From a checkpoint of a small transformer trained on Wikipedia: learned positions, tied embeddings.
MLP neurons of a small language model. Each row is named by its layer, matrix (up: input weights) and neuron, and shows model dimensions 0-191. Each number is 128 + 32 x the weight over its row's rms, rounded and kept within 0 to 255. Numbers have three digits each.
After each neuron's rows, "fires on" lists the tokens most often at its 100 highest values on Wikipedia text that the model never trained on.

L3.up465:126089071153118103103175105151149136123160132137086121148118148123142105143153129088071096209151109169145154101067158133166141179146144141112169098096172142139160100106075082187145083149054108079076105143114059164145101150162138090154103118096153119200140151128167139101134111082109096123188120149134140145156132107120113166109165151131166130088103200184125125145079108167128121127127130133150086134151167131127194118108107078155135105108125186089143169085152079146115105134141118174106103113119139160131121174060162084072105177135128156154203183162103114144152197087055102128
fires on: "0", "1", "7", "gu", "2", "3"

L11.up292:120099048144161173094165143173152130151164105174163106108151120123119122136131115124182132134116168158004138102147098123145078154089127147138131154152124200128171127162113119117116112122124134068135114083110166102132105118142075153084180182180110127132121154105109145065142154090100097114168180105130120117118095079073159108079108136123121180139124125124111162179133152122100131110136089149089124157036140106149182153095142084138173098155138145042170128151118092131063099144120109146163135083105133109137093110124133110131142172137158167139079175125099095134153092119152156121
fires on: " of", " with", " the", " that", " alongside"

L15.up36:030213133086078132105135139125136116097172165098137145123155081138097090107158184143138135176130124077113126118161131110159167159139086117153124191150125135180107139109129131138105137143088083121182144126123089128185139067147127119100110151146085142147085088150126121142146062139090191128113159123112058116170117122149157146135155153077100171150165121179139175126161137111129131113151177130134083153115076156143094125171124116137182139112157122091134061107172161103121107117117122134119125150164127123091128085081129085214135058088117115181103128140166131112068110090203134131
fires on: "1", "2", "0"

L15.up695:125115184137131083122146136134091132085086159141125174098102116107094110113100123105155070102120075026120120170145166107149160135090094117122147123157156115096138044095116098119175131105110148099157061170102143098101176167090165052192140186168100162134162144129132204091110072075122089136115101122132140112148129151124092177133182155132141149162129066058109143140142203109168148141101143121117195110125140192140137152156127186137080122139133125065140093110097179154163117054140086112128058150160133193105142108144167127150174129170085138084078159128096063158143145134132137175
fires on: "s", ",", " the", " in"

L10.up703:130119156099140101175112121180122168126084162165061124091180084172091151159130120086127106145122074147081148100134111144137122153123126085174083156079147096120112127134094182100080088123148127094125213108123108155114133102072128109189112156088137095125099148192096060156154151105125146184164070171131164115120160110133128118148238179161059159101141103124149134132144064101098111133027158126126117162148069141125133120139086129128114099119099142211106126101165095125108112156146097111183133109148107137151133116117109105143134081133141128132168121080169209098069178102124127094
fires on: "0", "2", "lit", "at", "ic", "and"

L10.up388:128158161127110085090194188143158206132140134164065170120174050096081076100111176112159170118089181135108091136059131148125165196134134125071140129135112129099085102135177116133155117116133112105130124152083175125123142161102073137090139143065188152128094227161126124161129105130110117144135169077128134138139121148138090113125154219191088169156128136135102187159150139085100113141148144087131134134130110093110107096090071084125129137157134162104054096069130162126121157060116165189074165131160185082102094136127098138138136133149130125075104121143105141131127162117134068130
fires on: " ", " |", ")", "1"

L11.up555:196131134129117098146165063158117092195144136235079174072093115117115146140126117127171105129120145121180152134100115126108158114117057089096138179126104123100094129123064120087124158105134127177092100118139101136056141156138094160084117126112126159139127193139119133065154154140096170088097105118152085105117105147096129086138096169120190104175112112103154192114132114179090052129144060109126159132071160114098084126157142061144159137157136173124155053129160156114175139175149115165142079133125108127122154135104061187092189158105150086145118116125115135128109074111153061133
fires on: " =", " ==", "==", "===", " ==="

L6.up14:107128186125119131093079145121144157106096083121134124147132063147126149209112122114117099104169122081108190181152092137093133127167142098164089115142102159148129191134217116109163113141103139106144109157149119082106081077136137099148082165077117072185091111153132208111182136111107173142131190099101078151158167103117067073067127142135167157135151165109093135110170150145135092192167166116105111146178165141121095154152159161118140041121155119057111114091125124155118135112132081126143180131192113076159116139170164102163151112072124079101115101032143177177119139184177097120
fires on: "-", " con", "–", "val", "==", " Con"

L12.up443:148149072165150134091081133164097095071064169168179117128088099157112118121122077136140135207097146132124154151141140124143147128077108187143170069128113112102044147069127129107164113126159113121163180100151110153169140140120078145136139074111144171109117104146174164125147092140096091110153187079133107157110109152149086141123155122179084156138136138099164185133174157085092036126098095082140170130131125110174117108089143185125115146163074134134125161145182130110134105088067084140102154147166059088160166115126106138204134149129171102152101123179197165164150095085086116166
fires on: "s", "es", "as", "us", "is", " as"

L12.up217:161134115165147113117150176124133108088153146118144083126169122109090118200141112125130059152049149081145140134170142088145093089120133134130119191166158070123120108150081140103152168179098150180209066149168177137160084168142136141156087097134132150112169104157146157114179136094107120138143087125184086139096157128137139065133136065083140169070106133077126145141167101192150119146125158147135162078115137098067147079144118173157182128141149082122116166113129154131096077131080133156129157134137123086166183151064131124132115134128110056107121125105115153187152128098087171098
fires on: " ", " $", "2", "."

L6.up590:114183093137069138164071144110177136094114136131182106102173116085155107133156167146163095201158121122088131115144096102126148161081089105120141140094122127086094087141076111139160165137135158185194160024103114114146145172095074061119107078116081094180098129109146148155153080163124128109157160114119140076124147122119098082152133184097132143198139113094149104097087135122181111125137099132066100132117196144094106152126132115216143141132113163109162035115084170189077127137097130171148101173157104061161094095141132151159181131088092130139113131158088161139142139157152104172
fires on: " and", "il", " or", " ==", "'", " ="

L11.up309:132153127084182120120151123155114058084097122145105147143114111068080114108083124161179121117061116133116128131136090163126165128114104120144097175165108099132116125160116138088126107205157113121138097123109172149119059085070136137122126127077149129137112146139107159115155085078093133111193147170190068158077135092180121173159145143094131099114083133152155220140129130155114152125185137098133108159165103088136148156181127089135092078067082200171119136175158198153088188130092076200101082121132106115104105085147185144141164151167171090123140110096155165106141150180156135114
fires on: " Co", " un", " ", " under", " \"", "-"

L15.up652:117107090138119124072115118174160136171182129119146175136120112088135105094198134099107135060155117151140168102110135150125173070126105157107141109080113140118046132122144162159144146099172123153192173164118110126155074100095117096141108059146114097094198206135126153116145145174151142116093141146173155085118139136098184126175098079114088166130124158159136175113145165166090086098084103129078172105143140112223105101044112168144092122102145126130071095133143123104144110133103154145075175080134081152150135125126109148154129145118104096173094101175098192076145155090135143100
fires on: "S", "s", " W", " as", "as"

L3.up462:125144107174163185118105103063153117132099128181154172149172081116181152115145168135115117088076120084101114127143082167149079155123123173064123150143139114147123157116140138093151113105109135180145131115137110120145115135079089155133112125133098071112059195066135138154129156114109152115108113166085144179082154101166171125124077119086159140128164101111087154067133149198166080140130078185128124113107073142135140169108104139176089116172091159060141091157132139154125162180095181114118073198133137123059119099153118127128117083151095107117183176046171140155125164126151096087
fires on: "-", "ed", "ated", " ", " another", "al"

L14.up272:076121096084139124128128168122121180129170156087092164107155139139128167144187121107149110157180134125108138144092071153148108123144095156151188121125076093140108066101138139188100135148093120114092170148160138104124132074038130159120156083113116128110155149123105126099135068130100116176089182168214153148084135107117174128125143180158102098144101123143161170133143080115135113146108125139203102110191139140147062114070116160135113127127074117176143141133152114133130119148110087101111144187150127140149139016087130118178155124207141089162147139150128168154101170166137156163
fires on: "0", " U", "U", " "

L10.up582:158132096163092140146129120141168171130136145104137103144107135116125127167152151079153089118158086122163115090175129152081168140150099172204183117134127138097134097095160162129137157141155108116100141127174048124155125143093079080133168150129124129101182114085161191085114098106119164111174106154189128123144154133119191117175158145114156152124053144175074153077137189118093151163092148136117052117105113129075150180143076176191125109095118087128124074119102144120099148119083162132098131166174116144170088152131071164139130116153177190100145164167159098084107062102134112101
fires on: "0", "1", "9", "."

L14.up495:150082099146096095102115129145098092118096122101106106137165105138133143149120134102136105149083094143145119138160177106148127060110140106114151162201168109102141128081177123156167144134124116173183043110115162194137143126148177151133166118110111119129179157135128138119054113168149119186172169178124105148148082133138132077135143108132132136073110109162099155138088085149181159089110114138129112085069121101111154113191060058148091093137124154105188178198139119111093115146151148107150157090208170109088171122113178136133140182203056078114092129150154140097189128112124141125
fires on: " ", " $", "."

L13.up363:129153112167187150146157161128098099081132062202115172195127100122121091179139090081163119116090115162176148118067080151115117076154124124119137143159081119080141159099083181104084083148099112076137140163156170158160145102098098104131123110149109122142142101101139128139138100090104128140067136130159108148101169116149169109115146162125129139082130145091116143135099132156099146098141182161124137157139155102125140109128124119151092131126114149085101107091156133163131118149094155085133094128071106119089197065195176109086114145135084105122160197101095130084135180180191147129
fires on: " under", " on", " According", "'", " Under", "-"

L11.up15:136134165104102150129091098115217161102083121174054121114155180174121165116164074117140104124088127130116142138083113146102134130189144122189073140113169073168141133090119117126070182114143160183118166141115139150139138074100109142095135109110109084110143093153205145192127139139088103131067098096137070144148148071105124090143107112102161182091083094169098110113234143155187163143111084147135124121147166106148121116123158124108079191092112122123199153125095106099147172143162112128136105095152117139106151102195114100166148091141143099149153124157118106153130203171090138152
fires on: "o", "u", "8", "ru"

L6.up702:183116110137119127149093136171094113145096140095226114060119158176183114198099095158131139110163153133134111175181112060119134109188136150132136086096129153084106159099124105107135104166069164120142114106081135128166184147087136132140119120060147100156176147186092118079098131126080070071162128146141112088159126178055114107125155167110151141109129180080134101149109088137126104094133127093081115141160100108138073123160103106139137131080136070128139171122140060133130131077177167192169145119184118103075144119182182210152109132151104164084122109153148091109149168135113110114
fires on: " of", " and", " or", ",", "al"

L11.up498:214136069143118064102157167177140166167056152127130149076077165143110142072115074120109126165163149122102088083119145172088106125161136154089104121089090134099099168086158161151126140133110152151178154160097188103120163130123110119099019133105086150145194106122120193133142175111158160146123135156093144153095110140119161075130060155160134122141179126117152156128160140141089125091128129105172174132130138108170134114140125130157107156107141134180101124144131100168139079118132138151097078115131104095167077127106090189138134100164158142132129121126121135090114116161147089092
fires on: "s", " the", "th", " its", "S"

L4.up623:169089127153083142072113145164154092136088125168114121137128120123083139154191128131121096170147160098147129087125158161144135127094126057138095078186190178106152146136071087025134133103094179050139164113107137085148124115128085182104153124078100076200076078139135097117105140182116115087126098147097109144082101086118167116109171113142104138142186109128193129123182106136129125149175147147115149097117055137097162148121113115126147117117107137148081134144094154169115136131178169131097137148151174154135129145155087131164151105126144134209096192143140102128207144115146159109
fires on: "-", " of", "ed", ":", "ional", "d"

L14.up531:169081070161109122164135104099168145104078128073085091095119118161080096160099096103166109135154126146123179135148088126113131101097175159164127108111151163169159137063159117072158158119153181082175153137130109139172148151141104184117079107119077131110114131133128112111170093236187169090114141070150148120077117133147170149115113127125147142152121178183141111112148117093056041130134073095102162121136146121175111111115141048114096114145100146177094053149152082095144130095062152116135117097156096172135122080120094111138147152120136077094152149132147173131124180101114111114
fires on: "s", "as", "os", "es"

L6.up589:145109131094080106120128078121127125113116119092077149152215116131160064148140154138111093126173138197086139085176132083107169111134168104103153147173129110140119152099142177099131160155150171162190106084193096140039102086131147101105068150133137136143100116166153100162125096158141127156120121166128045121105148093113099120106123127158139173118132110109120147163125092147147099088155152124106138111140185098095143118112095143134075110111135098150099124098132101143151117117171073069124203133149147123160142117164115209131117155131087128184113177164117170107171096162142170076
fires on: ",", " ", "2", "4", "se"

L14.up507:176141116148106102125132107123142138097091106106120132147081172107109179107136080217069096106139119125111149115083130145180109158147128106121172114096131111162097105072133169122148117093110110128167106114150166186144131101142137143167109113126120119136132160199073126108126104119102132098111133162172164072210136075131104110133096202167109143147148141171194138125139145159069061140081178184174103136119108101127094173149117130121166109111111160145132144094113168172080125187163131120121103205139175167079099105114115113140169137149146092170119058126167130104117181104124109119
fires on: " Re", " A", " F", " a", " re"

L13.up647:109106093113114169193132112147122088136124150154163115117141135102141086151163146112154151107135138132148141141145138084103178117102123113137136127055135165170194123112113074073117129143154097145124177114100103072134088117198123160136129142155120109140195167152139182131129139128091088110152133112139166170119141169137118133139120141148166175146065117194115122075147125168117114124164124165113064100098068105141100121186097031118149074158081219143165131152138075117128103123120133154128153179125124171138137145093112147158106140111185083141145184188203160098116112101156105166
fires on: "'", " the", " ==", "g", " The", "=="

L15.up170:151125165136131191140120149110144064116151118173071192165099123163114162109123156165135163062139120120125123147080086151160163102157156091103115088104165096136165123110078141128052169132108118170136135108123134105083060093137041169125170151100116121077176202085061158128114097118065115138137186182216122099083174109136115088145107119124162112095113146113105121127178136106105135097118128150189146130154143113104077173095086156107137141173087223135129107149188175181080141132115126071082097107109088152124157136138143158151149155147130124169098118113188172183118119130119127124
fires on: " re", " co", " under", " Co", "-"

L16.up661:089111116156143115150160162078138094163109180103091116110141187230092103113081140120128082125116122122161115187137112144121115186164148148154136160135116107098213095123160152124094144090122133124134155093130097169155125174185090112114130165096104130098102125104062076167114169121130142215142138116147150180102177143139096126089130202094043149160093086192130097098100082179113058148082152131157151081115067110112091116142145139072155156114124155134126105106132076122150080171138140081147123109153110109150111076179173155107107149072113105120147121136119211118144167161110096103
fires on: " an", " An", " San", " Man", "an", " Mar"

L3.up315:124152145116095108115218144147125139144096198114119089143137094141102116162148128127176152105137132200108126149082151092190093146132110093135115146142130129156112172038104138181118187197199118135147162157189083148087084084152101067143084144161146119114112121160160141133197131129125132171139166134114092163104139121128136137144111122138101117161101137129123124069141091202109170110118110166145049120121142090125112162141111133152138160050107098102128175083112120110141112141175092102154114130128091145125071066082108090162142098113173151187148153064155166125089078179104134090
fires on: "1", "4", "3", "5", "0", "2"

L19.up148:073060157139129158144090086079125168097148157128117166172170158110179105107109140117157091129155183099142089083129085146173145163114144109101132147112140107148126153108134150132109159130135127176093088090102155103105121093118121097137149149160159154108184169126166116089159150109105097108113174128136101167111093127135147179176116106091163153142074111094104151188180200134079087114118111067161093117098161193143115138141201145130163130136098083084093107191126106164132080167128114131086080115096083096079142103214169149164144073091151106124112105136132137112204110104131109132
fires on: "2"

L15.up705:115094137156169156111094190133136152088174136194124135150078190156112113113161126118058093143100156132156169105154112101153142103128107098136104071113139081169081120088137161114120135094086048101140139131147114079162162158100190107102083087162167107132078107087148064167145119130066155124147095115053137121145091143177094096100126148110173093146125164099121115142180114137083062110102115162168189098145043135153127124133138117141172149123149138134109152135158151124070112197162154120114082158140133123109064087108110107158129149169128093120148153122152188116154156067131116157
fires on: " D", "s", " a", "D", " A", "d"

L13.up428:125124078110139085085126136118170120080171097130147099092166164065113113115137150112105076099106139091042113131126146121126125163074110174090131153132097096081114125129142129110121121131127071140092164118132126136167133084117139156121131150144098052172141127130076142136143104101142097103096111117106136074146118109101155133091120102153140170110137119174127131150096085112150066090142102129195156159109128135153105178125108161146177088130111163064152115169112091158092096123148136125124147107177238068155098079069116134175070140134049125143113143165149105146137149127095140065
fires on: " the", " of", " |", ":", " a", "."

L13.up256:120168110103132112151130155066152138060121201072128148118091124088145074107163138136145066137177126170106127118118160103094180092118142106113147160137090142108095141149127136124099141112078180134144114126121186129076079133109110137236155135101178126112107167135129137140142073120112148155147131071126152161100121131101111182099100159126110128115099142119146210092184149073135084183124154118088116156132080150147070100088079117060105128122149145137136164159114158157142129098118153107076134124068132123178138122129132106134183116155206097152105178179148189166132172112139129076
fires on: "s", " "

L12.up116:100113153149079149125131116166121170105146187153118135128148112171051049152101040154088082139099098156160158129154092146176102144144131135092108135151178101175126078124078135122119101095172203124130170127119114169204103105136190145170087126098118086140100110156135150157160096062143171162129097097128173131176187134091083150134159092155158121102083118107147133096130073144134122147171101147170144114119138097089150151169135132128098144117101148185068098092151070147098100049139141162129139127076101146136143192117154151140087166136181129094138099123200093129114127101103136146
fires on: "0", "2", "6", " Ro"

L14.up474:162121057096142090141151115176131140173111088157108130094119131194163157154113124138148131108141165126156101142133105151158151142135125185100133121085079110153120190118146130158115120145135080143129092103150191117084063176128133140153195117081168140072158148088143119164151162153123102076076190089106163126181130109105077134115116106076128157130120107082063105046142094108156108156087127142208128183137096165178120215184137116102092152169135101135103148126133090140099121143130127147114155143134176104115106125110121134132150145128081138142105188049178130146139164150164151170
fires on: " |", "-", "|"

L14.up598:167128135149090121156091128171101164144121139113152141138068110175088129125084187091149129144124156103201151107153192168112093142043090072144107130132100153079167149155162151116161115164136108124171157189117146115149073144171082092076156136096144074101147116095122128113170180162090078038162156081069102165122081081195179154126101084100085143126145121157143176110154140119159188137083117136158159153135119163157068131183203142091159150099126135144089157137126108102064140104115160133127140168150133136149107130084115086122113168095147120158115185108147099133166104158143176146
fires on: " |", "-", " /", ":", "|"

L13.up393:168126135112124180136102204124115115074107119212105128150086102115108189140150184128127092132146126102109144136090106099113090081136123178122200156124185087120181111096181144136113141154145122188173096154114108120131089141133096127171093090168092206124122156135152124139153086108155113131120121099117159113141108175105134138152147122152153097159059149139135090137106108125155098100118078137112171151111105131065101111152124142082148089082177085174085070141133140152093108149192150126126133153136205139166126179133153166125132191118083137155123116123130125126169141153130063135
fires on: " ", ".", ","

L15.up512:119093165131110097112100113070183111111110215120180169118144137155175123159159092153087090127180123106123130151128124124111115128136139155050101125104078225134084105127108104106094135136107088102111121129092148151167111139182172146101182180117138143141130125088073110079163116087095084097140176116128147117202132143081202129096158117136119155145210067137129168128184139086152123135158116071047171123096145142038160116126142155096121106137133163125134122163142123105177188153076118089149174144128136138096111093170166130149170119094061162055201113091126097134083121148131136165
fires on: " |", ";", " (", " "

L13.up14:039171110157084119093067138122146138078124129135074169146124147095126146079090140094148132096127129166152144145088181165089149168101096147101146143188157137144145106151233139038115192146128117111122137086114101211116109098136125109059071116099156117171102120139149148180160129165069109133171165156153094131168189145104132129143090158087153135179152165103127147098153172091154120193117172117147124092160106144099048111173149155150134171158102211110169115128154119121176117111102155086135109135148120115111199143151113150131082150073123090065100125120077096089071118126176103122
fires on: "1", "8", "a", "u", ":", " of"

L16.up519:138130157155109138102121163133083198123105157190092135128111158117145137130070150110112107153076154101174135114125090113151155171135192176124163155100144137134111175129103188084118169133140133128079126104173121080119141106159101097119098161161166179076146156123113145120169101157051135097063109128147079088112102128065112155140124133093143132127093127172039160170148157143137142124123099131156130086155144163167132142163150141092092155201127136153098116164107142146114090116116118108124097128075099050119140123143141116119083115104164145107054118106186134146168085157148155153
fires on: "2"

L6.up326:147127141181097151113117119128109133057118144139170109143155089106150098120163098141142133156125142115159128105075130086120124103159081187162134149111094116093110107143156149085107117119098162088134178187109163175120078151067156205155121168081100140134179138097144139129092161138093136149174225141091120100100110128118128116036160129159137082156126131128132124139120141134118095078104128102158097133197139109132091147113143099000064158120160112179139093124192067122159114079185126145120156103156135152121153123118088199125144149139133147152077194117167096146138124076153196102
fires on: " and", "ly", ",", "ically"

L11.up486:154107104175115144109137142129153100170101156124149187143158167200180171171163118150097140163134107097150119183122182170131158107133135134165073104095146145152089140123062165125171150156131087129098130161144118110213107125137161180143130184152126170109139127063112107101140143143123066098111139116109127074162068186087106113109128118153164201105133114086185138136156064049097086153174154088114072083146159152184102149088071111157093132118082108128127155164132092087142098138169102156112134080138201143125193117134120096132139090101095112098087177119120164161127146140119126055
fires on: " ", "1", "3", "2", "0", ":"

L11.up759:154120096149126113118144152088130161059119092119107097071150120156178143148173111099079123127233134107147152118137136116143049140153164188111131118139188183078161112116086133048162157090086066165087140103137156146124165162124126123124088161140178118158149099121155192117174158103156097093104135170136108085114089155128140095068206131142127081152138160085099068110196057158117100078173103119108050187112146090129053154119115113103134125090158086150158094125161130118132166176202094167121148121125134102129174116135102139138160138142094116124118114064110106137132148118128167145
fires on: ",", " and", "ly", " most", "ically", "\n"

L14.up565:088134093132163119102143090128156095115138116168132122174152124175095095114128103108127143087118138127137105140153097157134155109139197119157121145114125224160138121183200123072127177145139153114117149184094124172108121082149102139083115116166128060143140123093214148189083109161127165156181173149191158141126205121110139100129127062127072108116170114140113161129145086051122131150179199125187135098067147124172128142174150115145106231122132164106171104088151130157113107087120109177129162185165106157149136106126165130130085137119117063120118143142098103095139164172120165156
fires on: "8", "9", "1", "ba", "a"

L4.up754:145047111150157119163134110137123115135128122131119168181151138125111114134157132134070147156124122092148090134108072164119165213162115130080130100099139169194127108070130150103111172114076104124100143141106104139142091150124129109137131091098148124111151164121092124043130102085063182151113115160135135092154104070167138137129170106093169148091140165186151135132130167089159078150134117132112112153140111132109168089101102206148194178059110108140152109120083057123188139071091212120173129121103131131150136104106069034170184068147136168124173128135098079162084090143150143094
fires on: " by", "act", "om", ";", "ub", " |"

L13.up135:128119181145119098144122136133154136095096160051142105119134079211106093134070190106142061120149119130117157152167104086157112134112179189103086145116166117075156204140147148072141115102054145122146124095124115155170049102090111121127104102096110156178084113108100152173100147119102169129157149151180142156097071187162116178181100146107089169109138139131130153084112113134065096152098141129112069115166116104146091126132139146071181118120105101057128071078157157158110148075138101100093142134135077061108153138158157139123190142154080153119110106113090170151100153132194148114
fires on: " in", " Mar", " con", " Con", "on"

L13.up408:086170102084111157161144167146137157157086071147074153141101095172084184181130127145159139140143188114068151114153143152103156138116133089180088126169149125127155134125145110193158153107176143130103129100138101186142189082154064158193135142153169137114174130084132120124116181189157148194150152125144130140135109151115098123111139107093150117117139065144103079077062056160159086153081138078119077119113115136010157130107157116153142092112100131117123183125155147124139160156130131109172102130174145114128118123127124096155102179117122083131067136105139152098168081164140120106
fires on: ",", " the", "ian", "n", " is"

L3.up579:144154103110061166064095149093114116059119113138146103102102140168156129180131155118144081111118081114118152025142119069168134130140095119114106108169134098113132107119153147156067070075137147098134108153113160168159183198103167166142101151151094121097093156161111133154158169172099190117138128134139124193064152130092124106119161132158121158097152137167076180087124159178142033087215127153125110097093135121133126138139157101114094130178146140130163124098155115137119129166120187118160166145126107142221135120140080188130215141138148113089108154111068134147097129160115086164
fires on: " up", "n", "ped", "ically"

L14.up466:146127063158104131113128080115155125100116156134123186083076149151137106180145112134197149102102170122081179187155154113105092118163150081206141092102175099091058090204101140079144086084127138133169139115104124125127083140149116160161169178139118136117127118186096166121129107179071145145152117124118077096144093151171125146115112155129097118127111107099163154117153095124110158120100120141123136206162146134156104158075147110096156142122128127126047110110138156134088128108108116143100078185155148093129138060105100167147105100168126133105168155145164185139133133120096190065
fires on: ",", " and"

L12.up324:112120145172127114102161112186191120139159079128029179168106146128147131138129123154134155138108064187098129141064145116169156144069151185175103110178206082144144121110095181125135135178105155104133122081101122139161143158152110113207189148069112141117155150115160169151117147185119131098123159168099064141106107122146154155105116097064134142107082148123144109204141103154098129149100085135066063182149149146167160166094055095161146112174085184148117160133102080146116136095147106136109138114148140167146180156152143149153157091096102162144128140116178125150141094110125155083
fires on: "2", "3", "ing", " called", " only"

L7.up684:125139098158070174165143098088091105127120098192098167144068102119084108128120122143150112160113073136154106117159084087110166080090166173063184163142069161126119151120111073134132153116067096158132132112134104113150092165146156096169129116177100149166117166156102114116181142156142121107114092112131164101130129122122085119132100121177130142172108144111149129120113078133133104153146134148077089129131187123154113116093134071192113105179123191130122131140096129202126123140124142212100111223116136128149143126106088171177164107111142066137156116113139179110078134174161142118
fires on: " ==", "==", "'", "---|---|---|---|", "une", "("

L4.up479:193102172110094091137128126109122149158129127087075087082129168102143137133082156187095118241146112179142127191134166197120154133153139161075196149130117109093077107103161082179104088187134161136167151172164076138092103077167135098137166135141105090127122144084110180109150141166125113147178139164129150114118117108105094159137130122120133152121150098137200129133053130094112115172121120123151092111092158143080097131127132101043116139087110158118160104131139124111112159177168108113124125132157153088085142126098182064124122179099152098117115166116078109103105112147169091152
fires on: " |", ").", " as", " place", "."

L6.up606:123156151171119101128112136067062121083077163098102154160142159156102109076127112134094108103183178130150141130137121182125032160151098177120182126125105071116164120154093124122169120148132155155080218094121110143147095111094124164112149069105120065107167160120107125122113126108098074134111184118128088177139101143138140108141110106117171143108108091127120133122152127196144125115152093128133141142128179115165160133175111136189184130109145112165088082105175152128081149171097096121117171155085089098097122081076103073112147096171060133079180151108121209112106115116143103159
fires on: "-", "ed", "ium", "ial", "y"

L10.up362:181072093147109124122170123201132138138083102129120089154104113102147112154157111115152110117091112154127218109159157131128126105110081147172122122124145125163085143136121144155122152103131064121138128105152095055152165147117101089136134160171175073050136142085056174088091124180059139152037135126120135171104117063099103166186130176136142158140074175096122119149152125083090135089149176105119120126146120094155148160088165102108162134099107103193134128078102085161118153104132143123107132186199130103145089130120145128148135158134087120114087124111204169105130137102173145148
fires on: "9", " (", "0", "-", " |"

L10.up321:096113133137147143175163127136182097084155116124149142111109125130136120119099152097155093109199128114115129122124144120096134139136138171159114160130193083073160134127142097105163082141220216139200090121146152161151072160099133117164128149139042183106093178144134124090108098113139127116119088169096147094114083119138094148128134079122132203132133174074087043144129139107129145093066135094124206151155088144164151074042128137067114180100199118125132093110161120138113137129141127123127097131172095118134205070118166137073094169149147113136141156094145136113124159160123190123
fires on: ",", "s", " and", "2", " ", "),"

L4.up45:197136107139105148183185156128219155126168111063101156135139129178170152165107088161148132158129129131110072171079148202136139108084154159108130126139072079132089086103138138158117077132149122137172147093141082129092099152163075097112144119136154181130188100121127113102093142130126128188139167187084124104097086165118153072173093106169112161065134098120111173108105177072112129173123198070114040139131094120171140156205137133127085144086096143136164135140128069096150149102100108068134122130136199091106183157088158067127128133175120113106129101126127146126132089175126174072
fires on: ".", "-", ").", ",", " published"

L16.up575:135171167129103107082092134128124128087119126108127092122156191088072147105064134130075096067106149128142155102126140135134111146113110125150084099144097098105142192109098136133153148110103115189099069184085150159131160076194139135115191112180167141108116131108150108078129190096138136112122186102111185120170132226194196185099141166119159104129092148133154148121110148126054128113114150122122108122184089058159144233155096131074056111143117146206129110160138112109149134146152105080131121139120138112131129097137105124175115167103118124128138149116140076155156107140205148179
fires on: ",", " season", " century", " year"

L13.up144:130142094158104167113104113109141196146136165105129054140111134117127129108069159120146115085185084145119186127138060168154165172125100108150169190123156094187097135116096174136148139058079172105170180105138063119139107149070051101119157181128108135088120161110115112086151094090100217123074146111105127150128125078120125159154147185153136192155133104202070173150160145136138101149138156114148169143176136099112214127080108142115090172091122128131140094137087158145134152105148101084100140180148082109110143098072131129173145117163190117143101178100158142141076060096147122114
fires on: "0", "9", "1", "6", "8"

L12.up585:112134136145125129099123134076139150108107091155169153080108092116167124148148101130112131177178122107109132143151161117164163079116119116167130075119108179132138120110134141176128170055108138112171083118099077176094170150133115114121090249072085082140146201102163130158138094165109083111128120081149097112148132128135127169107126151111152131122171043162111141025145118132152164135096140139127112130138170076126104108110153130147127108135107103085199100173139132139141136099137153116120194100190152114125112160172119096109174134194090087185122090115151127119226086186113122114
fires on: ",", " an", " States", " the", " a"